{
  "num_attention_heads": 2,
  "positions": "learned",
  "bias": "all",
  "beta1": 0.9
}
MLP neurons of a small language model. Each row is named by its layer, matrix (up: input weights; down: output weights) and neuron, and shows model dimensions 0-255. Each number is 128 + 32 x the weight over its row's rms, rounded and kept within 0 to 255. Numbers have three digits each.
After each neuron's rows, "fires on" lists the tokens most often at its 100 highest values on Wikipedia text that the model never trained on; "fires after" lists the tokens most often just before its 100 highest values on Wikipedia text that the model never trained on. A number after a token or word is its count.

L2.up742:133089103186082078149092142167105124120064072093092137174156150103133133198094112098126208109095154169174167176135134175114106121087098091130148103130143104183149120113147040059122091122099115109119138170146129143161182160067135091140142128094090144117134136108128122156100121129118129127141192166132100170158188171129135144107143063097116167129162059141130166100183150111112062131164084147099128171081133150139112096046187065088135161147107175097145137193105124160154129160127172120128118124188119111153105183090114142114125152111118112117108130128086131105122087110145153147138124141136163100062088182102156081131132176094128179136092182117061123120132107160141140161150139109102157207140116146155115166104146103135135111182136075162125114135128176143043097161130113
L2.down742:149153138133152191097053144151166090096104100174131150122128147104116116129098176108163104080098103128065104100177122084138115104167071164117101140137127148168197094168060194067173142127119109171135144105167139107154161138159113069167119134153116147100140113119128155164136150131147134134172134108139133154143094164099176099128142089171125170163123109073126081119107152046127127150135204140142137103132114144139150105170091157129139135115166152179073142062150000109094137110126114167149125174108197105150134078128148127121134101097101092150130047119133144183085081127111114158097147101107095100116105111134132140131100125116057091206133140130135189186132102094180078129145126098149148148087122089127133160113116133156095122150196138136104091132147106147134210137133130
fires on: " " 46, "200" 14, "195" 8, "000" 7, "194" 6, "191" 5
fires after: " " 50, " |" 43

L2.up701:114064113149088118103168157045105152139094186137086153157131202111135156174148121092124092161174109118143108113106127107220105131080167062157189152099097107158151124168093073106142116148126130194102120123108075170142101153135156146142137160132126107127141122108164148128105136056079135111119098166114129113139106068142093141180122147136142122152139154145220125126100140094079038114125152160117115132162069159143121178059141142125089167078193165070126138059144121203095156171154134076106126116128117101109144133142133122166133102141140167142120123117132105067104150166148104102112057148135179094099130145145144124158181184128156122163105182160111087094137143141115092141146122135131088171102094207116168142098137076123135121141112094074101107180116077125164125135180137
L2.down701:137133148080150135116081127147147140069092166106201173121159171130163153153175113133097159137112112115121113130153136131095081136109130133147092121093097129129158120146158132111127076160142166116102114125134094145178137136172135164106118164221155105116132081173126143111136098091036111123069149112158124151143117060158062186191133179079064103139166099115142147125080089117068129093147114150105177087146127098107122113083104183093141096192141171100147113094093144127120150138149134123151138105172141133098145122095096160145127070067170164107128154077164080181101173193129117097062093099086172134099137131175093178250106102151130136126149141093068136130106121126124134122080124185149131176095109141164145119124142149129156116185120155151131108131162050160071155114113137
fires on: "==" 65, "===" 19, " Comp" 6, " comp" 5
fires after: ".\n\n" 64, " |\n\n" 7, ").\n\n" 4

L2.up911:129114153142071149125128161147122142150121139139128079169151179093127113139070116123129172126136156134156195133166136137101092116101106118127158046089160118098083125162112125157185167112118123066114134082129103103117131085087156130088143166093049105130055118092107138120106139092111136068125141189139151142152190101097112223151131136146142153132153129077101120128229123149096100089172134162127080172052129132089133133097170140165145199110108177154133115136151128116165170129116149120131118108158166099032070129164134102134144146136137137150118119126060130146094126128090208098142186147127136148039074123122101123128139137055105157140121148122106132124164111137166130069169168088157179171089116135111127128113171140108059135137083138051085140099108137107128146151101165
L2.down911:162091110172133070180181173149107159103122125138085108134152141192124138127166134124112134106159091124121068200087126143125101083116178149091080083151136090135174145125100149136136124119118147143149171182131153098255144115103149088073102115069120174126047146067161131118104135147161110155138141134094154164151146131141154096100088184076148064133121111170102090158075153187132111098134153124185103127091128168110146148112115126120181134080131074097136163103092071087083118126111120121132121128131094120063080142103047185106161155127092141105176131131117141128135132147135103068094106140096165123128136095146186172131143109150161089162128158139168127161144046192150136139131112088136087166171142129142126201128118133103121061102124145115062135103132087124106133131181144
fires on: "9" 14, "6" 12, "10" 11, "11" 9, "16" 7, "." 7
fires after: " " 80

L2.up486:087094060100108138201152189111130125088122199129081122119137197066100156090146144098127093082151116179154121173139143078138137122126131097170130111120101139134075150108137108118140202092061095151134187064153162188094143129062157116089085189110123141182107153099083102159085123110091208089168150201102092110136100127082150164160174120109115150169158078154076150121114137089083153134098125165083150166104094120150163157077162111122114090112161164126113165155173111098104118210070131064118128136109118145097143098136125114078124111122101143143154114138096199135097114116104167079084115124126139100106107168179104130146138117130148131134072090121141118077190160141165136134128183084102121137095066151103136096173117095117146139103131121143124151107117158085108148152134086
L2.down486:073098122136154101146142138128169136126102143132109209118113143124148113111137110151120179104134145144119081167095124166132144079113105125103127124083101164137154160164130170082106078156171117121091092115158064077140130135162062144109137147067164117179139159142063085115133121147001120144113136088116151158170194092125167198143151097144112115115114141116186166119103099098160179123114148150088140105104171144151165135140082149115124167142109142124148105063099100173094159079148080110086128155087135139130123172134142130097105108129163134124116153117163173102121146192110139092172151132103168047135098074124114136191147140137112138120139115142146156128123140096102102137186185185187108145070169140194155115165173105218153135195105124113116128162119199085097087140107068
fires on: "201" 33, "202" 24, "199" 22, "-" 12, "198" 7
fires after: " " 64, " (" 21, "\n" 12

L2.up807:139106114131120146091105193138088141154091112136114176183150170150113151148130127132067125153143164126188145121100089105105107130111111122092159123125147089154059122112171114115140128137133167130075136135130141120127123096096110104106155142116193104141089062139112128153112120121062134164123129118089179157203132053098097144170104134141178170064176071126150139128141132129135108151139119113127167098059161121139145099085167118154095160114199172100118158234062154224132133163101143081142101140132071144147113129126122090126108082131120158134105111140090090126157194083129142099081132168175101117159130109091104056081149123077161100100062161148186101153162102111092125144193192178118111125109161157148130152104052112064111133184128129120115118102162131126095083141099152
L2.down807:163161149120083164143152121192100133131137190126108081079169159141145140096165120095109113103068111097134123069067117063136158167200080119097133104146122113088132094133119141122096129179101121158140145078157150143124127178155115152166174149150150129087126166109139173112130085070000104130097119154150073094127102135165125112115148157095224097085088156089155121139157131153147132139164208135153207100130126107147109143123105106135199153121128133158114087132060140112125065114104105175146163130155151093175124127109127179134139126155144113087099122162164122125141144127127099107160157161127177192131123089109049120145108128139122116135155128094133219151134103096088132112146079105169165103140162143138023154096100133130139132096130097105122141120154074174130153162121155
fires on: " \"" 46, "/" 23, " +" 12, " −" 9, " the" 7
fires after: " |" 67, " f" 14, " for" 6

L2.up108:126063140102176135101072121158088117149118113157106079158132187113151179167100143107077190169102118091175129142097131093140117140107113121145109175162113133131146086130151065055166162117105146113072060170119139152191135118032159113095153134124129121107161149113112065119137128058119194143151143133133131128130133097150135160086213143135153172122131129121099084136202131148140119135139119098106120109080125115112108107119160090087151173131129144087133103172068133172118144136149169115102070086158116097151108140160149179130081153143110166165150124137072104087145112103082127099108131166165108151057072170123155066141169172124127233099091146106134116109115151127148142170128110153145101203082109158166140139102147141147115155192085055153131169104155082145083103125122109
L2.down108:125180099131111078138106149141195064088135080192163154036114117121101088190109101144103096111131152085156102168154080118132181110135117095118097122100198126157161152140099122171097127065094147132097163153150126061145183085151085115182132149137105150126138114117100116111132093143122109204143135136108161113134145143113160094140135092170135073132135139087156076170154169171089138155142136121076124087203145162115183162152124147119184092089189075151089155108098081088137121093110103093162089164123154140117090121101141083170138146133158148059148079094133121140162086119145132126093122137104043128173122109080131131126134129140136088085097080122173184122110126054145122159151157136201131114122102131135119119169112127133167154113150162075080121163133195130212145139130138
fires on: "199" 19, " (" 15, "201" 9, "00" 8, " |\n\n" 6
fires after: " " 42, " |" 21, "." 8, " m" 4

L2.up199:078149152109188136167148161084169148138097114127111127175148100110169160120113094171097093113200111143129100099191059100132150072099101075115196112082162087140162111093164123062138171075103085117145158149173140128104086117118146184101143132108126127154144136161168125139121127098064122150158129139138116108222060129161135166150142074050114088150149157167185099165142141135093090134112189116153122074145133195157089141109107117197151203093163108121099121198091126185130119132082119109127096130174159121137148100105124130163111154166100120102068154138157117150123192183131131137127107128135167093107127145039096126052164138146152119182157155129123111154130112110147143230165158123147109136140140138126111173111114065094120106123141104153141127110146110126103128164127130
L2.down199:177148131108112107153150064126163092098076203137162129065080065133107075190152136173137093126110148092123101139110156127134113097153138194065077070023098179187151151120140121151096149133142171100092141089157143117124098099144146143133090138140097132183112150129125144110150115180059118149102100151098082127135142145179151166135187143119146152114137125090096101149159108139083107122148112113157174090227120107136134140153141108158111089136124158170098089087114133093111118147151139125122142144084142145137157139165097131167124107078143143125132124095107090109065118124082143143170077137151118081194054099142109194184138125120072131137104152130101126192115049071161145145132145091164140134202117122108077086133131149081136141160157155113116152122118192092142053110128101
fires on: " —;" 80, "===" 19
fires after: " —;" 47, ";" 21, "):" 11, ".\n\n" 10, " |\n\n" 5

L2.up266:077106140175058175161188165142159144177124120135060144118153142081078152076114114129091115134138099165152144120157145104097137171133122097145197121097134107184135137185124119114176144101076108123145156136182142162141134061070075122182140127109118116145105127110210064153050102088061150106176163163126140165174151113130116155150065076097181099119122123165090149104091129145101155135118126105165126141160100158098175132085158114127135100047089143108095138083164128159171142143103119158133149138143106172093143167136107141129124098119139153126090115153102128148143108133198140124111124096105122092096112106132126029120123134083116109121128156123149147180138163134127128067135103124147121186093093190127140107193128061067147099097096104082117119087149137041091144190132145
L2.down266:164110144144069126105190088072069197152159139110093127064106076091118114109105158109157108196113187124117154106174162118123133163127176125122118165069153131101143123126132109166153103091102149114103126139126119139051124158151103177156114120140178197151102078129160135107168154091156147141109115097123148141146125159068119182111150179154115190093129147151115177083145112081119110185153180131151160191176080096124115123135095149135103125111103170090152054086091178096122142168144135128111136146128128150127186109151074149146046137094121152107061117179111119114148119128190133111150119112094119102115100143100143126116108144109065104092173136105074144168170156151122093098122109122104104098201115124095108118151153108103130177065085139128123155063085116062105144174117217
fires on: "|" 79, "-" 21
fires after: " |\n" 67, "\n" 22

L2.up66:107083100166110159119158158111095142145191085163084087118163177113152156185102120128129158136114121138108118139118078093159120108128164066134138079154062072178152110137099145044150179110114081146182120076154119106158144168113151123138144122134125088109103168101132097146103134149076125148149141157178150157139113103152113150118090058142130080131191127086110108153164110151061124122180147120097163149139113119086106127074147157174122138104163184076155106155164114137150163088059163123123111161140101148108123123169108079141184140092219192163149114094095093188132157107152141125090075105126136134089133092151108103140182104113133115135114222119129215082141164194152142090126122135130136144162146164171095157102185052136117112106160142076110135086111106101117164129159159
L2.down66:114148104119082148120144150129134115157187098128101122154156114143144162126098149076162189143111121129110066137115148124166137120139116104139171122103095099133152140140081109059143175095170113156084148102130119083255075087187134136124101124094133124128097176118140074114093144179086119140128146122115084217135122128153111156119132025093123124164121102122176139116182134127132129162161114134092129136098092083104167145100133107154120169176153164116103112125197124128127190149125161161120119168151097139122139095059110070107151137101124181198181137094084119126100174153172169113133173123119118069121107143149113108125157086073090121128149172144107184143125108175150123102130153106092099201206134115147157133112124147071098022129104121102097144101184099127097188131139127
fires on: "-" 92, "6" 8
fires after: "\n" 75, ";\n" 11, ")\n" 4

L2.up617:108096106131115108103135159131167190166160095132098187125119166090092141141117090091095171139112141133139093132129085092142139147131128068111149100095094049222135125161107100092136153142157131154111129199196067136147109156078198105123104150115174102140143079084110114187099099163091142146118126176121112141171075083112074160133105088158121110079161115173188218161130164125123136130168106098114166156072125110132157171086108094144117164095075177087129164099113131179118097097067128122151090089121118201147125124121088094177096075183187171165112112142155096138157131114103131132094084130128126120140146160132107103128233120066135140089108188111086137145154130111121085130151161121088129157146097150185132115122147106075102107093131126109087126153148132124102141096080135
L2.down617:188116139130107172130143144163161087145132172103138132102114140162147078119138149091116141118095146101104096111126145113130121162133112118090164131166072115116146107092079092092153148136123111092148135081137078134177081152179107086095103118186112121129091114124156135129101107194064098138116148149136117142137096127122140146092095150115169136139128143109184136059147134095073135139160073135119156132055107089129176144134134172102184155148098189151155078153207142106073088161156149192147130159115097085103118107058122128096137144111173118092141142153123159161161165108124121140138110126111139143153157195176000116178109101129094116144189170138072167174145084157085168156091104061134104110167151144134102111094156132148100049139130106110071170109176114129090204128173133
fires on: "-" 99
fires after: "\n" 64, ")\n" 14, ";\n" 12

L2.up953:119086119144097148141115165117133131143114130096109167096106158130183170153120148144111144143108101107148071144063126106146097103074165094164124124141124096134105145169213055051152220144128103103153114116170091127146037115000101152089134161107177143166141141093119087136041094146041185109151211164126132136150178088146114180079122091103099168100158129157146167106187151116143083122144116107142135083135110147089136120096144104129109129138158155113101136146172137139131204182109127143088091160129097105078146135152122129125090082110124143162145156153129186146133130135121123128139116133130162126107060134163104085129083146097125212117117104119162152153123155101112109147138156088109112163088094153131145154115095067098166139147127068165135146094099132157147135156110149
L2.down953:141101128127140105121074146100111118150153125156150140180136095148137139107143164095034144168117113104177138122094141125081132115189114108100143135124110175131150194183125064150123158118125185135065094132124143121067123146207120121109114099075144157124189103162153152166069116136062181134096133126128171200124165115131133079134094066182178062110099114139138120148152146130163116120130131137148114075164164192133128068155142141118071180125113178128081159140109131145101117094134126124176123106154161120104102081085095108119103133123163107187144095115096093104084109143115126145137096111118124150131064134156134112206117179089074165094147135165095177138155184216148165102117122121154115121100143112135137058092125105105097118070088138071131142150211172097081182131108127
fires on: "-" 96
fires after: "\n" 81, ")\n" 8, ";\n" 4

L2.up720:102137110069147185207137196098136165111120183131103122197144178120100155143127070142072107111153092131158128079126102099203101119121088114122137119132106124130098144188139125114181235155072075088114109170101162109139088080102091119118073136131122094169039126166141120157098075150116130110167165128120135126184078113104138182163138102075124131148220137128131109155122116120176111166122160109164184067140127157170130095062093117158116140100211165067132159158171118148144165203119086135078132100145118136112144166139132089118140126144133150125163107130110185141107193086126122150162144105163167043079095128095099118113157147104106119119134128133179107117097116140133106146117157159125130157126111174104157127125117162105177128173117091148127119140145143073088117142150118
L2.down720:108129095129074123182250109096109107153134124116148148121130105156150158135116098204176087167081151136133083155140134142074107154145081088113155144095144097174102129164088136110115131094135086093173152140141106132160144149067195127148143127125158116140152138093142153100101067113062142090110137149162061155189127102117121125120154050130138134127159208176113168137089131091147149165095131165084136105149137124146124172159134100115151155112160113133086149117104131147125123171093080068127157064150139132174143143125118132167114125205114137109136140116144152126218150102042179109128076156126130156135091156153101077114173123105146119148138090107195098130104074133160185096110072136120065119147105194108120093123159129104179156100066110145128126154132149116092051136124079
fires on: " \"" 80, "-" 15
fires after: " |" 59, "\n" 12, ":" 10, "." 4

L2.up194:142084103127122174096128225111133144124140064137072133078125115126162107114171129152149144106090102171107085146162149073168111089088085112068142106059108119117184130161145089092198136170029126117129101137181132063136138088098110160147135195120117130167132187106126105131080104126096133092132113166125130120127143150144118139122113122185127145135090146137117160122106125100139107056170093098148149065109115129147147095120120144091173080125165127122113150149118157129130168089131139151162146137118130089105071194190068116115166135130116196237146100162135088208155112148130109080155140131085088082147133114205153159155123158105109092150183106147149172120097156131125124091153145138104105119162107208168137109107143091104152116103127154147114153133138137132168203174086136
L2.down194:141116179138126177165199087113173131142165054098149150040178150107154157065124147116121118143126112091159141128101114115090140070120116169131110129202099058141097167131145156111068118124180121079140083174115087106192122123166131112121142070124119201152169054145180093115184126148108134159054100113127115129125150137090121153101157146111105087115144120136147121088155077091088129198118108122118145078166086123105150136119156126115130086148178106130115111104135102114085155135090145167126097147117138149147099131138103107194149190103096065116147169154126137156150178120039139151132114099097163115178106123115073080155097123119106149161139174092158165117057132175108155149128133065120114129161135086158102109130138188127107099148057094079112110111189125145126170116112079
fires on: "-" 52, "d" 40, ";" 6
fires after: "\n" 41, ";\n" 7, "our" 4

L2.up438:180142138131155147182120158149124145108136081146100147221106171088115185145105105097100154130100070159148112155141099103135099147097111160091157148135122092170156094115190078085186156120062171168090153145172117176115076101061183021131152100119133122158100109113118102145094114100047144143182140144190118147165201115105105106116139132100135196088137133167150129130125113090132122140130134107162142134114126178135124190107148131139071149128177159098135197103142147148188183193128094108120113093144142130155135125149097140196133071156123138158127175150112114133132138112134110157070132165125184145077075117115117085136119144108170176129054182096131125101138117141092098086137146150068136174103109186107163149139118096078112140140111053130166141110139140091103120143127105
L2.down438:097152161110115099116117144149072147095186183164175102130117153148106178093145131141076168133083108109141140107100137095069075150211080129114107161182111158150119102160067136075167155166091120123096156150122078164128113151119084150111138087136121156085116105136165184119115087124046095121056086099156160105112131088143134168130146080145162151120112208113169156152080063059090147171098161165163176125153121142093092080100112177138141074154134130086113103107135075140123106057181096118183110128101125199147137118073108159135133125162158064103151091159179106141136185144079171112130111157108147099141125159159122121196165122160086108126164123117122174118114101107136195097126083058166144133115129142152098136093148155147112153141107138094118081143147119134141125138081161
fires on: "-" 100
fires after: "\n" 23, "978" 14, "1" 9, ")\n" 7, "0" 6, "AZ" 5

L2.up253:106074147142152146146166170185136159159146089115073093136118157096093211153085155134111109178134174150145098142153168063126122161150185072148160144152178078129117070113119127075174126137101155146123147143217086152136107106103159131153168144126154132044136110076113078113092114097077128117164127168148122134129113086159084218107133092159142107082141133141164146096113199171044139103129104097112129128091118093049198130108155113152115131129108135109127114053135121126137123144099163141073101120125128143132166167142122089174096152143160137172123117141167118139133128136173136143073064134091122152073124128188160125118122176092144165112151230082117145124190168141121114143151184122131113136159108136128093168124142059113107111096130137111119139104145078178094177113144126
L2.down253:129181124155100133097163168147167148121152168175128140076112133103157105176073111079097167192124143089091164132128119059081112098145133087177139180082128126139206117119120136076129130057101084144142111100126070159163140133185093123133093165122174162138139078136123175088114181094119158131146105159122101101115141143120061095135130163101085109097118146101135156146143155059192093152123168145174144100147093142118199150085152177090062131119111112127160111059164109118115117171135179135119068222154159079105114097134139156169127110079085141074138070125138105186144137186130168129058089108111109132139125125151092105193123071132130108113140126094104121189125152133103106155135130117148144142086147189146188160111151136119112169186141123150101137120124075103096175106139132
fires on: "-" 64, "\n\n" 21, "\n" 5
fires after: "\n" 42, ")\n" 9, ";\n" 7

L2.up739:092093103178105191131128169086139145133143144095079132073098145169141165137125141109087110183147130167141159163132147085123101121135119117192142160114147056162129140152129159089136117152107133131148173157189061116124101085067153140091185134153130136078160141070170131150110078078096144109134205147149090132154120077137071204101099115129134103129088093153142148120069152152087117087110101113136087132120115099091162163086117104169110141064122097125117129072180117087128137101114128202078156156135148138139122157136131099177116141099162154127140120102112097148164150117210107111071067093064116117101138118183171075145152181070132186071173170079138129160137136117105118076100161119127094158182130135163139068161166114142194137100147127130075127096159103119129160158172136
L2.down739:188149147131121102120108127119106135104163140145095149096140143107172117147114128068146091162094151104121195076149143078091186129143104113133142175160206093098189113117091122095140145105124056117130134132117121153115129148166096122138116145127166207083126084136107177103129186079143173158132109138119132126104114193133088088145132186115106097072156130074147149101103198059178094161127099111173159102160118115163168128114148134116097110126068088146169115123130140171127054156090171161128107245125122092101109098165113142145112150090110113099114127154130096153149120107138138078079134109128150156116149154124101081221072149092115130055174126092078152170106138122116100134099109145122134142093141213169119117100147135148090146124191114118109148116098088117053203115122150
fires on: "-" 50, "|" 25, ")\n" 7, " |\n" 5
fires after: "\n" 41, " |\n" 10, ")\n" 7, ";\n" 6, "\n\n" 4

L2.up715:152079096118117097152149128156171121150078106104136178165159141136141115107151149117111145099124107153163104174100138129130120125120157101113138129108167103147087134114130131101139138150149148177113122104169171127121098108037148113043157128140146087126090118165126100146121122178091190108164157159103162134146165086135064142104068141154064164076166127153162172093161151104088086118155103111089163121127152154133126147108162061086116178143140158117007181179106137186124148107029165118125100125103103107128151116119121106121109130123111107094122148087097106126139097114184137119126099116166133121120117158132088076138089155127116159152114170162091126146191152096095135113181210159077140102178157157049196189145100085168128115172196153155131119084159199128077130103135130
L2.down715:081094156092159068119096108168143160134142146152173152212168144138095140065146104137129145114148125074089117094058120121165120155103106079110126144177124152083165113158112137145113171174152129100051111165135113196192121127146108171156126090195176155084096144143111138174160164088058173146077129172138145168083114080144089146091144157184101090091130106123155135155159085149155125107118185080162144101096174168090091032133112138080166157152115151106154135142127140155113175057116109106150139146136155124113125084116171122063124174098162063126132099082165110114122148151125073152121114173165116183130136119104147125128142152120071116125099078101141129104131136164126157117130119126191127141121141125196094223077116165136092141147106128091110160143120119129112183122094142
fires on: " (" 26, " +" 20, " −" 17, ":" 16, "," 7, " (−" 4
fires after: " |" 38, " m" 17, "1" 10, " mm" 5

L2.up286:128048098125119109137131157139128119153105070105080161161154123115163125182153158141124177121109151086172089152108111066177103099077114129134123105144117116160094122105112151095137134176107105212127132147173159164100124127052157147124127122113157126092135143157131078148118113161052118109148161163110147106197146097132085176103087143096079147094134094148163141100180160163130093091160148143116139110124183162138119152072141092186136168114138120142098204130110157175174144124115137110108131123169086145117148101131122090167136068180104151115125178131126132094144052065187167136161121130168137137085077136066110106151116127090128175122134160158147173161221106145137115153190230183107134189118105138063137124153125075162146103138156161139172122144146143170076133151090104
L2.down286:125120090107092094159083130164134131165114141160186120199124116079084144111141117126096183140123140117104158148054144108140093156140101109130140148113101184117147145183133135111147187166143162130039121116098157136174135127124109166112159120119140152100107078124124125118150156104033165082105111151112175187075127104154171108118150083152153132101094120128104124159157064145209116096132120108144096127132165169125090090150132145085159182160138133103097116132140115175095178085082097098131148120148209158133159074113108154032100131094130109153156082109142115093119172127129097153157122123173077142121096124145194117179166114115091123166087103112141132158158128109184181138101075099155116166105149113218150190093125195076089118183076132115129176158150126179138128142161107
fires on: " (" 83, " |" 7
fires after: " m" 14, " /" 14, " mm" 11, " g" 11

L2.up806:112158105156064116170104169132088132123125067153126146198121147147078093148100137094130132113117124170096170119115165137128129179141171081115173113070115160098132082112103108059108162121097158112134161107157089156150123129088169149134104140093148139119146150112122111147165138172131131122183144153071156150126176101096157140099156096154133148117207047082110107120084161078167097157141148151151096126121156093051107139112129145093116138165150168053143124126155074130145134129080123093126128139180111162096115132164091190060196118117084130142117100157144175127178118177128139110106208146075105126055151149185098114149159109118134143155078124144092174122187111208125112061152111117085107152143157113132122138132136089074074098108100060145151104060144170113090077110153145
L2.down806:076105164173129160124000125117110092067161138117137091128100145143197141116091111117098116133159102104188121107129158135140134094115187168113081094145125111064158131135097104141094094132133138086144147122091095158151133158155051168125094183170121156116088151118148167139131165125118132112140089116165115169143097188101148053122164038114121177117077094125142099077117075140083156154150168116166128110154131166146144151129103191153097117118103123161138089114072024103110128135118066174133175134118134129160129137199112156126119161101143100138135114145122136135159145121060130178156134143103127152129143151098114190094132111061095144172122141121087095138162178108127132098120090110118118138121081127131078104142133174082136181160178081153179159148090107138162161147113145
fires on: " " 52, " place" 15, " third" 7, "12" 6, "0" 6, " •" 4
fires after: " |" 33, "|" 15, " " 9, " first" 8, " –" 7, " third" 6

L2.up348:114065104140152073156106100158096150159156129149057121157108079121093192094132139131130129121138137202170112105113117131127121130115067123095130134143152101150128074144136143111158144153068106168152171151174139135123139126046191171103075170155149123168119111096130095094100198132117151062098209133086166161177174121119146153166127111118099092080189119129086157149153111128136105160132157150089140116065118116071090131090144090081169098165167174056164122140138113161131111141115133137188080087207133127088095106143095091054118160194121108094114095148132106147145177147160142049137150178135160136080118168171138148115159167148133124168088155108087116105128122163142106104136127146113158123126114125142123127109151113125096131112117062117129117181138092058035125158130168
L2.down348:109142159185106126153153076161094140134123105146178078081176139134170188102110141067134152084155114094139153160153148142176110121097135126084075112195098133125181077102122155093130058193101120136124140139111082130096120162162155084089194105177102162129099145086159145125154134152180148152166127132081145150121126115113135109077113109103146095057069168133112133124109161142116159136155174116140157124075147169103097108151122185133120155116138131132144119132076054121148210095147075138134124095167164176118101161190151172103142149095128079143143119161111154173138095100102105173158146109073081095114141104173127111069149062096115096137136110177132142123109110118149110123098088112193167179023094120208100151124104158160091116086160097135104106144122115148122177165098161
fires on: "201" 44, "200" 16, "10" 12, "." 8, " ." 5, " Notes" 5
fires after: " " 62, "–" 9, " |" 9

L2.up535:058109087176098108130086183136102121135138100154087102125143199077070155161136110173119172156084105152168135179210132111149060129115161090143140136167115113137160193147109094114124176081038136137155172168165120151121108143078104102084111120138078110110107157120163092168154139139079139091165159122143122117103112127142105140151174113100162094089136101110110126120126151138167154059130130098136124139110078168118138150091132153095152140104120124133076137171234108096154151134113150129169130148142164182104134115155124184111155104120122145125094079071106139177180180176147147135095160128112129127041096149117144085135164127123137143111075116096116097102139104198097157126068165074127179207127152179172080118135196158105124122133162075145155106119143122148113129152181095
L2.down535:087167189129145151053085143085136138083159122152144134082125176127169181124153165120095094116129100136184138084089121144132161121141145146112117097151203149129170155177090139090133149126153135132123181172110096127137138114136158113179135109128161193133138095098109168177146170124101120169086103121136221149179121135052143115108147110150151136096104119123140140127058125137070169194132122086158127091149113193136133100138137164084128052090136109125147116084075052158077117090099112155121142094108129168102111176149155141132124182076165146125105140147149169130134092121072083115122124117059111171169118074128133127177103168055173090158180113151133150087131155098148077049151133146119087113084130079078104144186135090157096119133154117097089147161148109064149146140133134
fires on: " " 44, "3" 8, "7" 7, " F" 5, "77" 4
fires after: " " 28, "|" 18, " |" 14, "." 10, "-" 5

L2.up360:105102081174090101103143118084080126130079052166139094145128183176102142105136151113127127115120085174133190132107151166113116173137117139125126137091141107151143158107071123110151128063155138119148128152142106083155166127179136107153114156115113129106104166105116151121070122165102128157122182171113089118110164155121140107137111099118138126139155062093130078137131129152092045141173114157145084176146174158186110223135139101131150157121126165110123105047185146127095100196109171129176120166118145102110118151114066116069182111076166142083131086117110149175203097157145110058052160145128146154125134125116155102140100117087141059122109162062068130110119106174100155090136097102157161138175100184139169126144164122043125098097085150068137128138104149096155125153101130
L2.down360:117077153162169116124087114119091151159156146127136140150087154146140086130091138185132061199077126109213202105191110127169134113096207101116114081178137204131194175127151141118088111166171192098116071148086167135157126141148162142124137117133126111102092150157093108135199152147109149137128135138208165131160037069137124167052142092151107118084160094124152133163148085181136136135128143134130128120134131103119101154091104132202119127130188138148133146151136119113130103165087084173124132101077133113104138170105139140080118121152133144190126109094154136139142124122117132114101135140133117151131109157139142121112152100110111130114105108109130111135105119119114090046072060126113067085108135121105122114188115165057190124127117123178202118044106104137063151125149107
fires on: " second" 38, " third" 16, " first" 15, " fourth" 11, "-d" 7, " seventh" 4
fires after: " the" 42, " their" 8, " his" 6, " a" 6, " and" 5

L2.up471:080121082160094181154145178125159127155103121133070185122153161165112112164128121117115193159138134156091125133120173102131100108162090108111136110146145094141182073152194116112151148132131167088123106126196079124185116148090165134137105139100129126123162173125122073098130094134134100080207150081118134142169168086155093148080105110136164120115185163143105098132119131154139137096144105073153123094098100052041143131151143105110102140088121201122160132126207102145145189114155163115139114149091061180136133157144055117135117123107189142174162118098164080145105155119155192159130117171110148136114118147061159108129170127059201106112186125197130120178091138102144114078127156081102089183136115157144092094133143098091160119132089134069141182106113121105111133103097144
L2.down471:147125145131106189122149114144091096119164107136160141091104130145180125142074134059108173160069127087107108156154088092159163119112200108205158113151058163126109130134135072190109182093114149016151101136096097132163177103182131137080121113081135142096119145180148129119226174116149124100113151091119113175117157146141151187129152139122064044117138076123103175086176108154117053110142112113080131103150140116062130102119151188153095115137148121152078105139125112095123156146135126182135097115196138114106140160112110072171114110113161171104133112123109080159135126091149209173093142162074142090121139124143112102160130121115082155112155152132110146141114183183122073127071140138121072108158100098138183122128176160105126128134115113138148139152161125135118158117074145
fires on: "-" 74, ":" 13
fires after: "\n" 64, ";\n" 6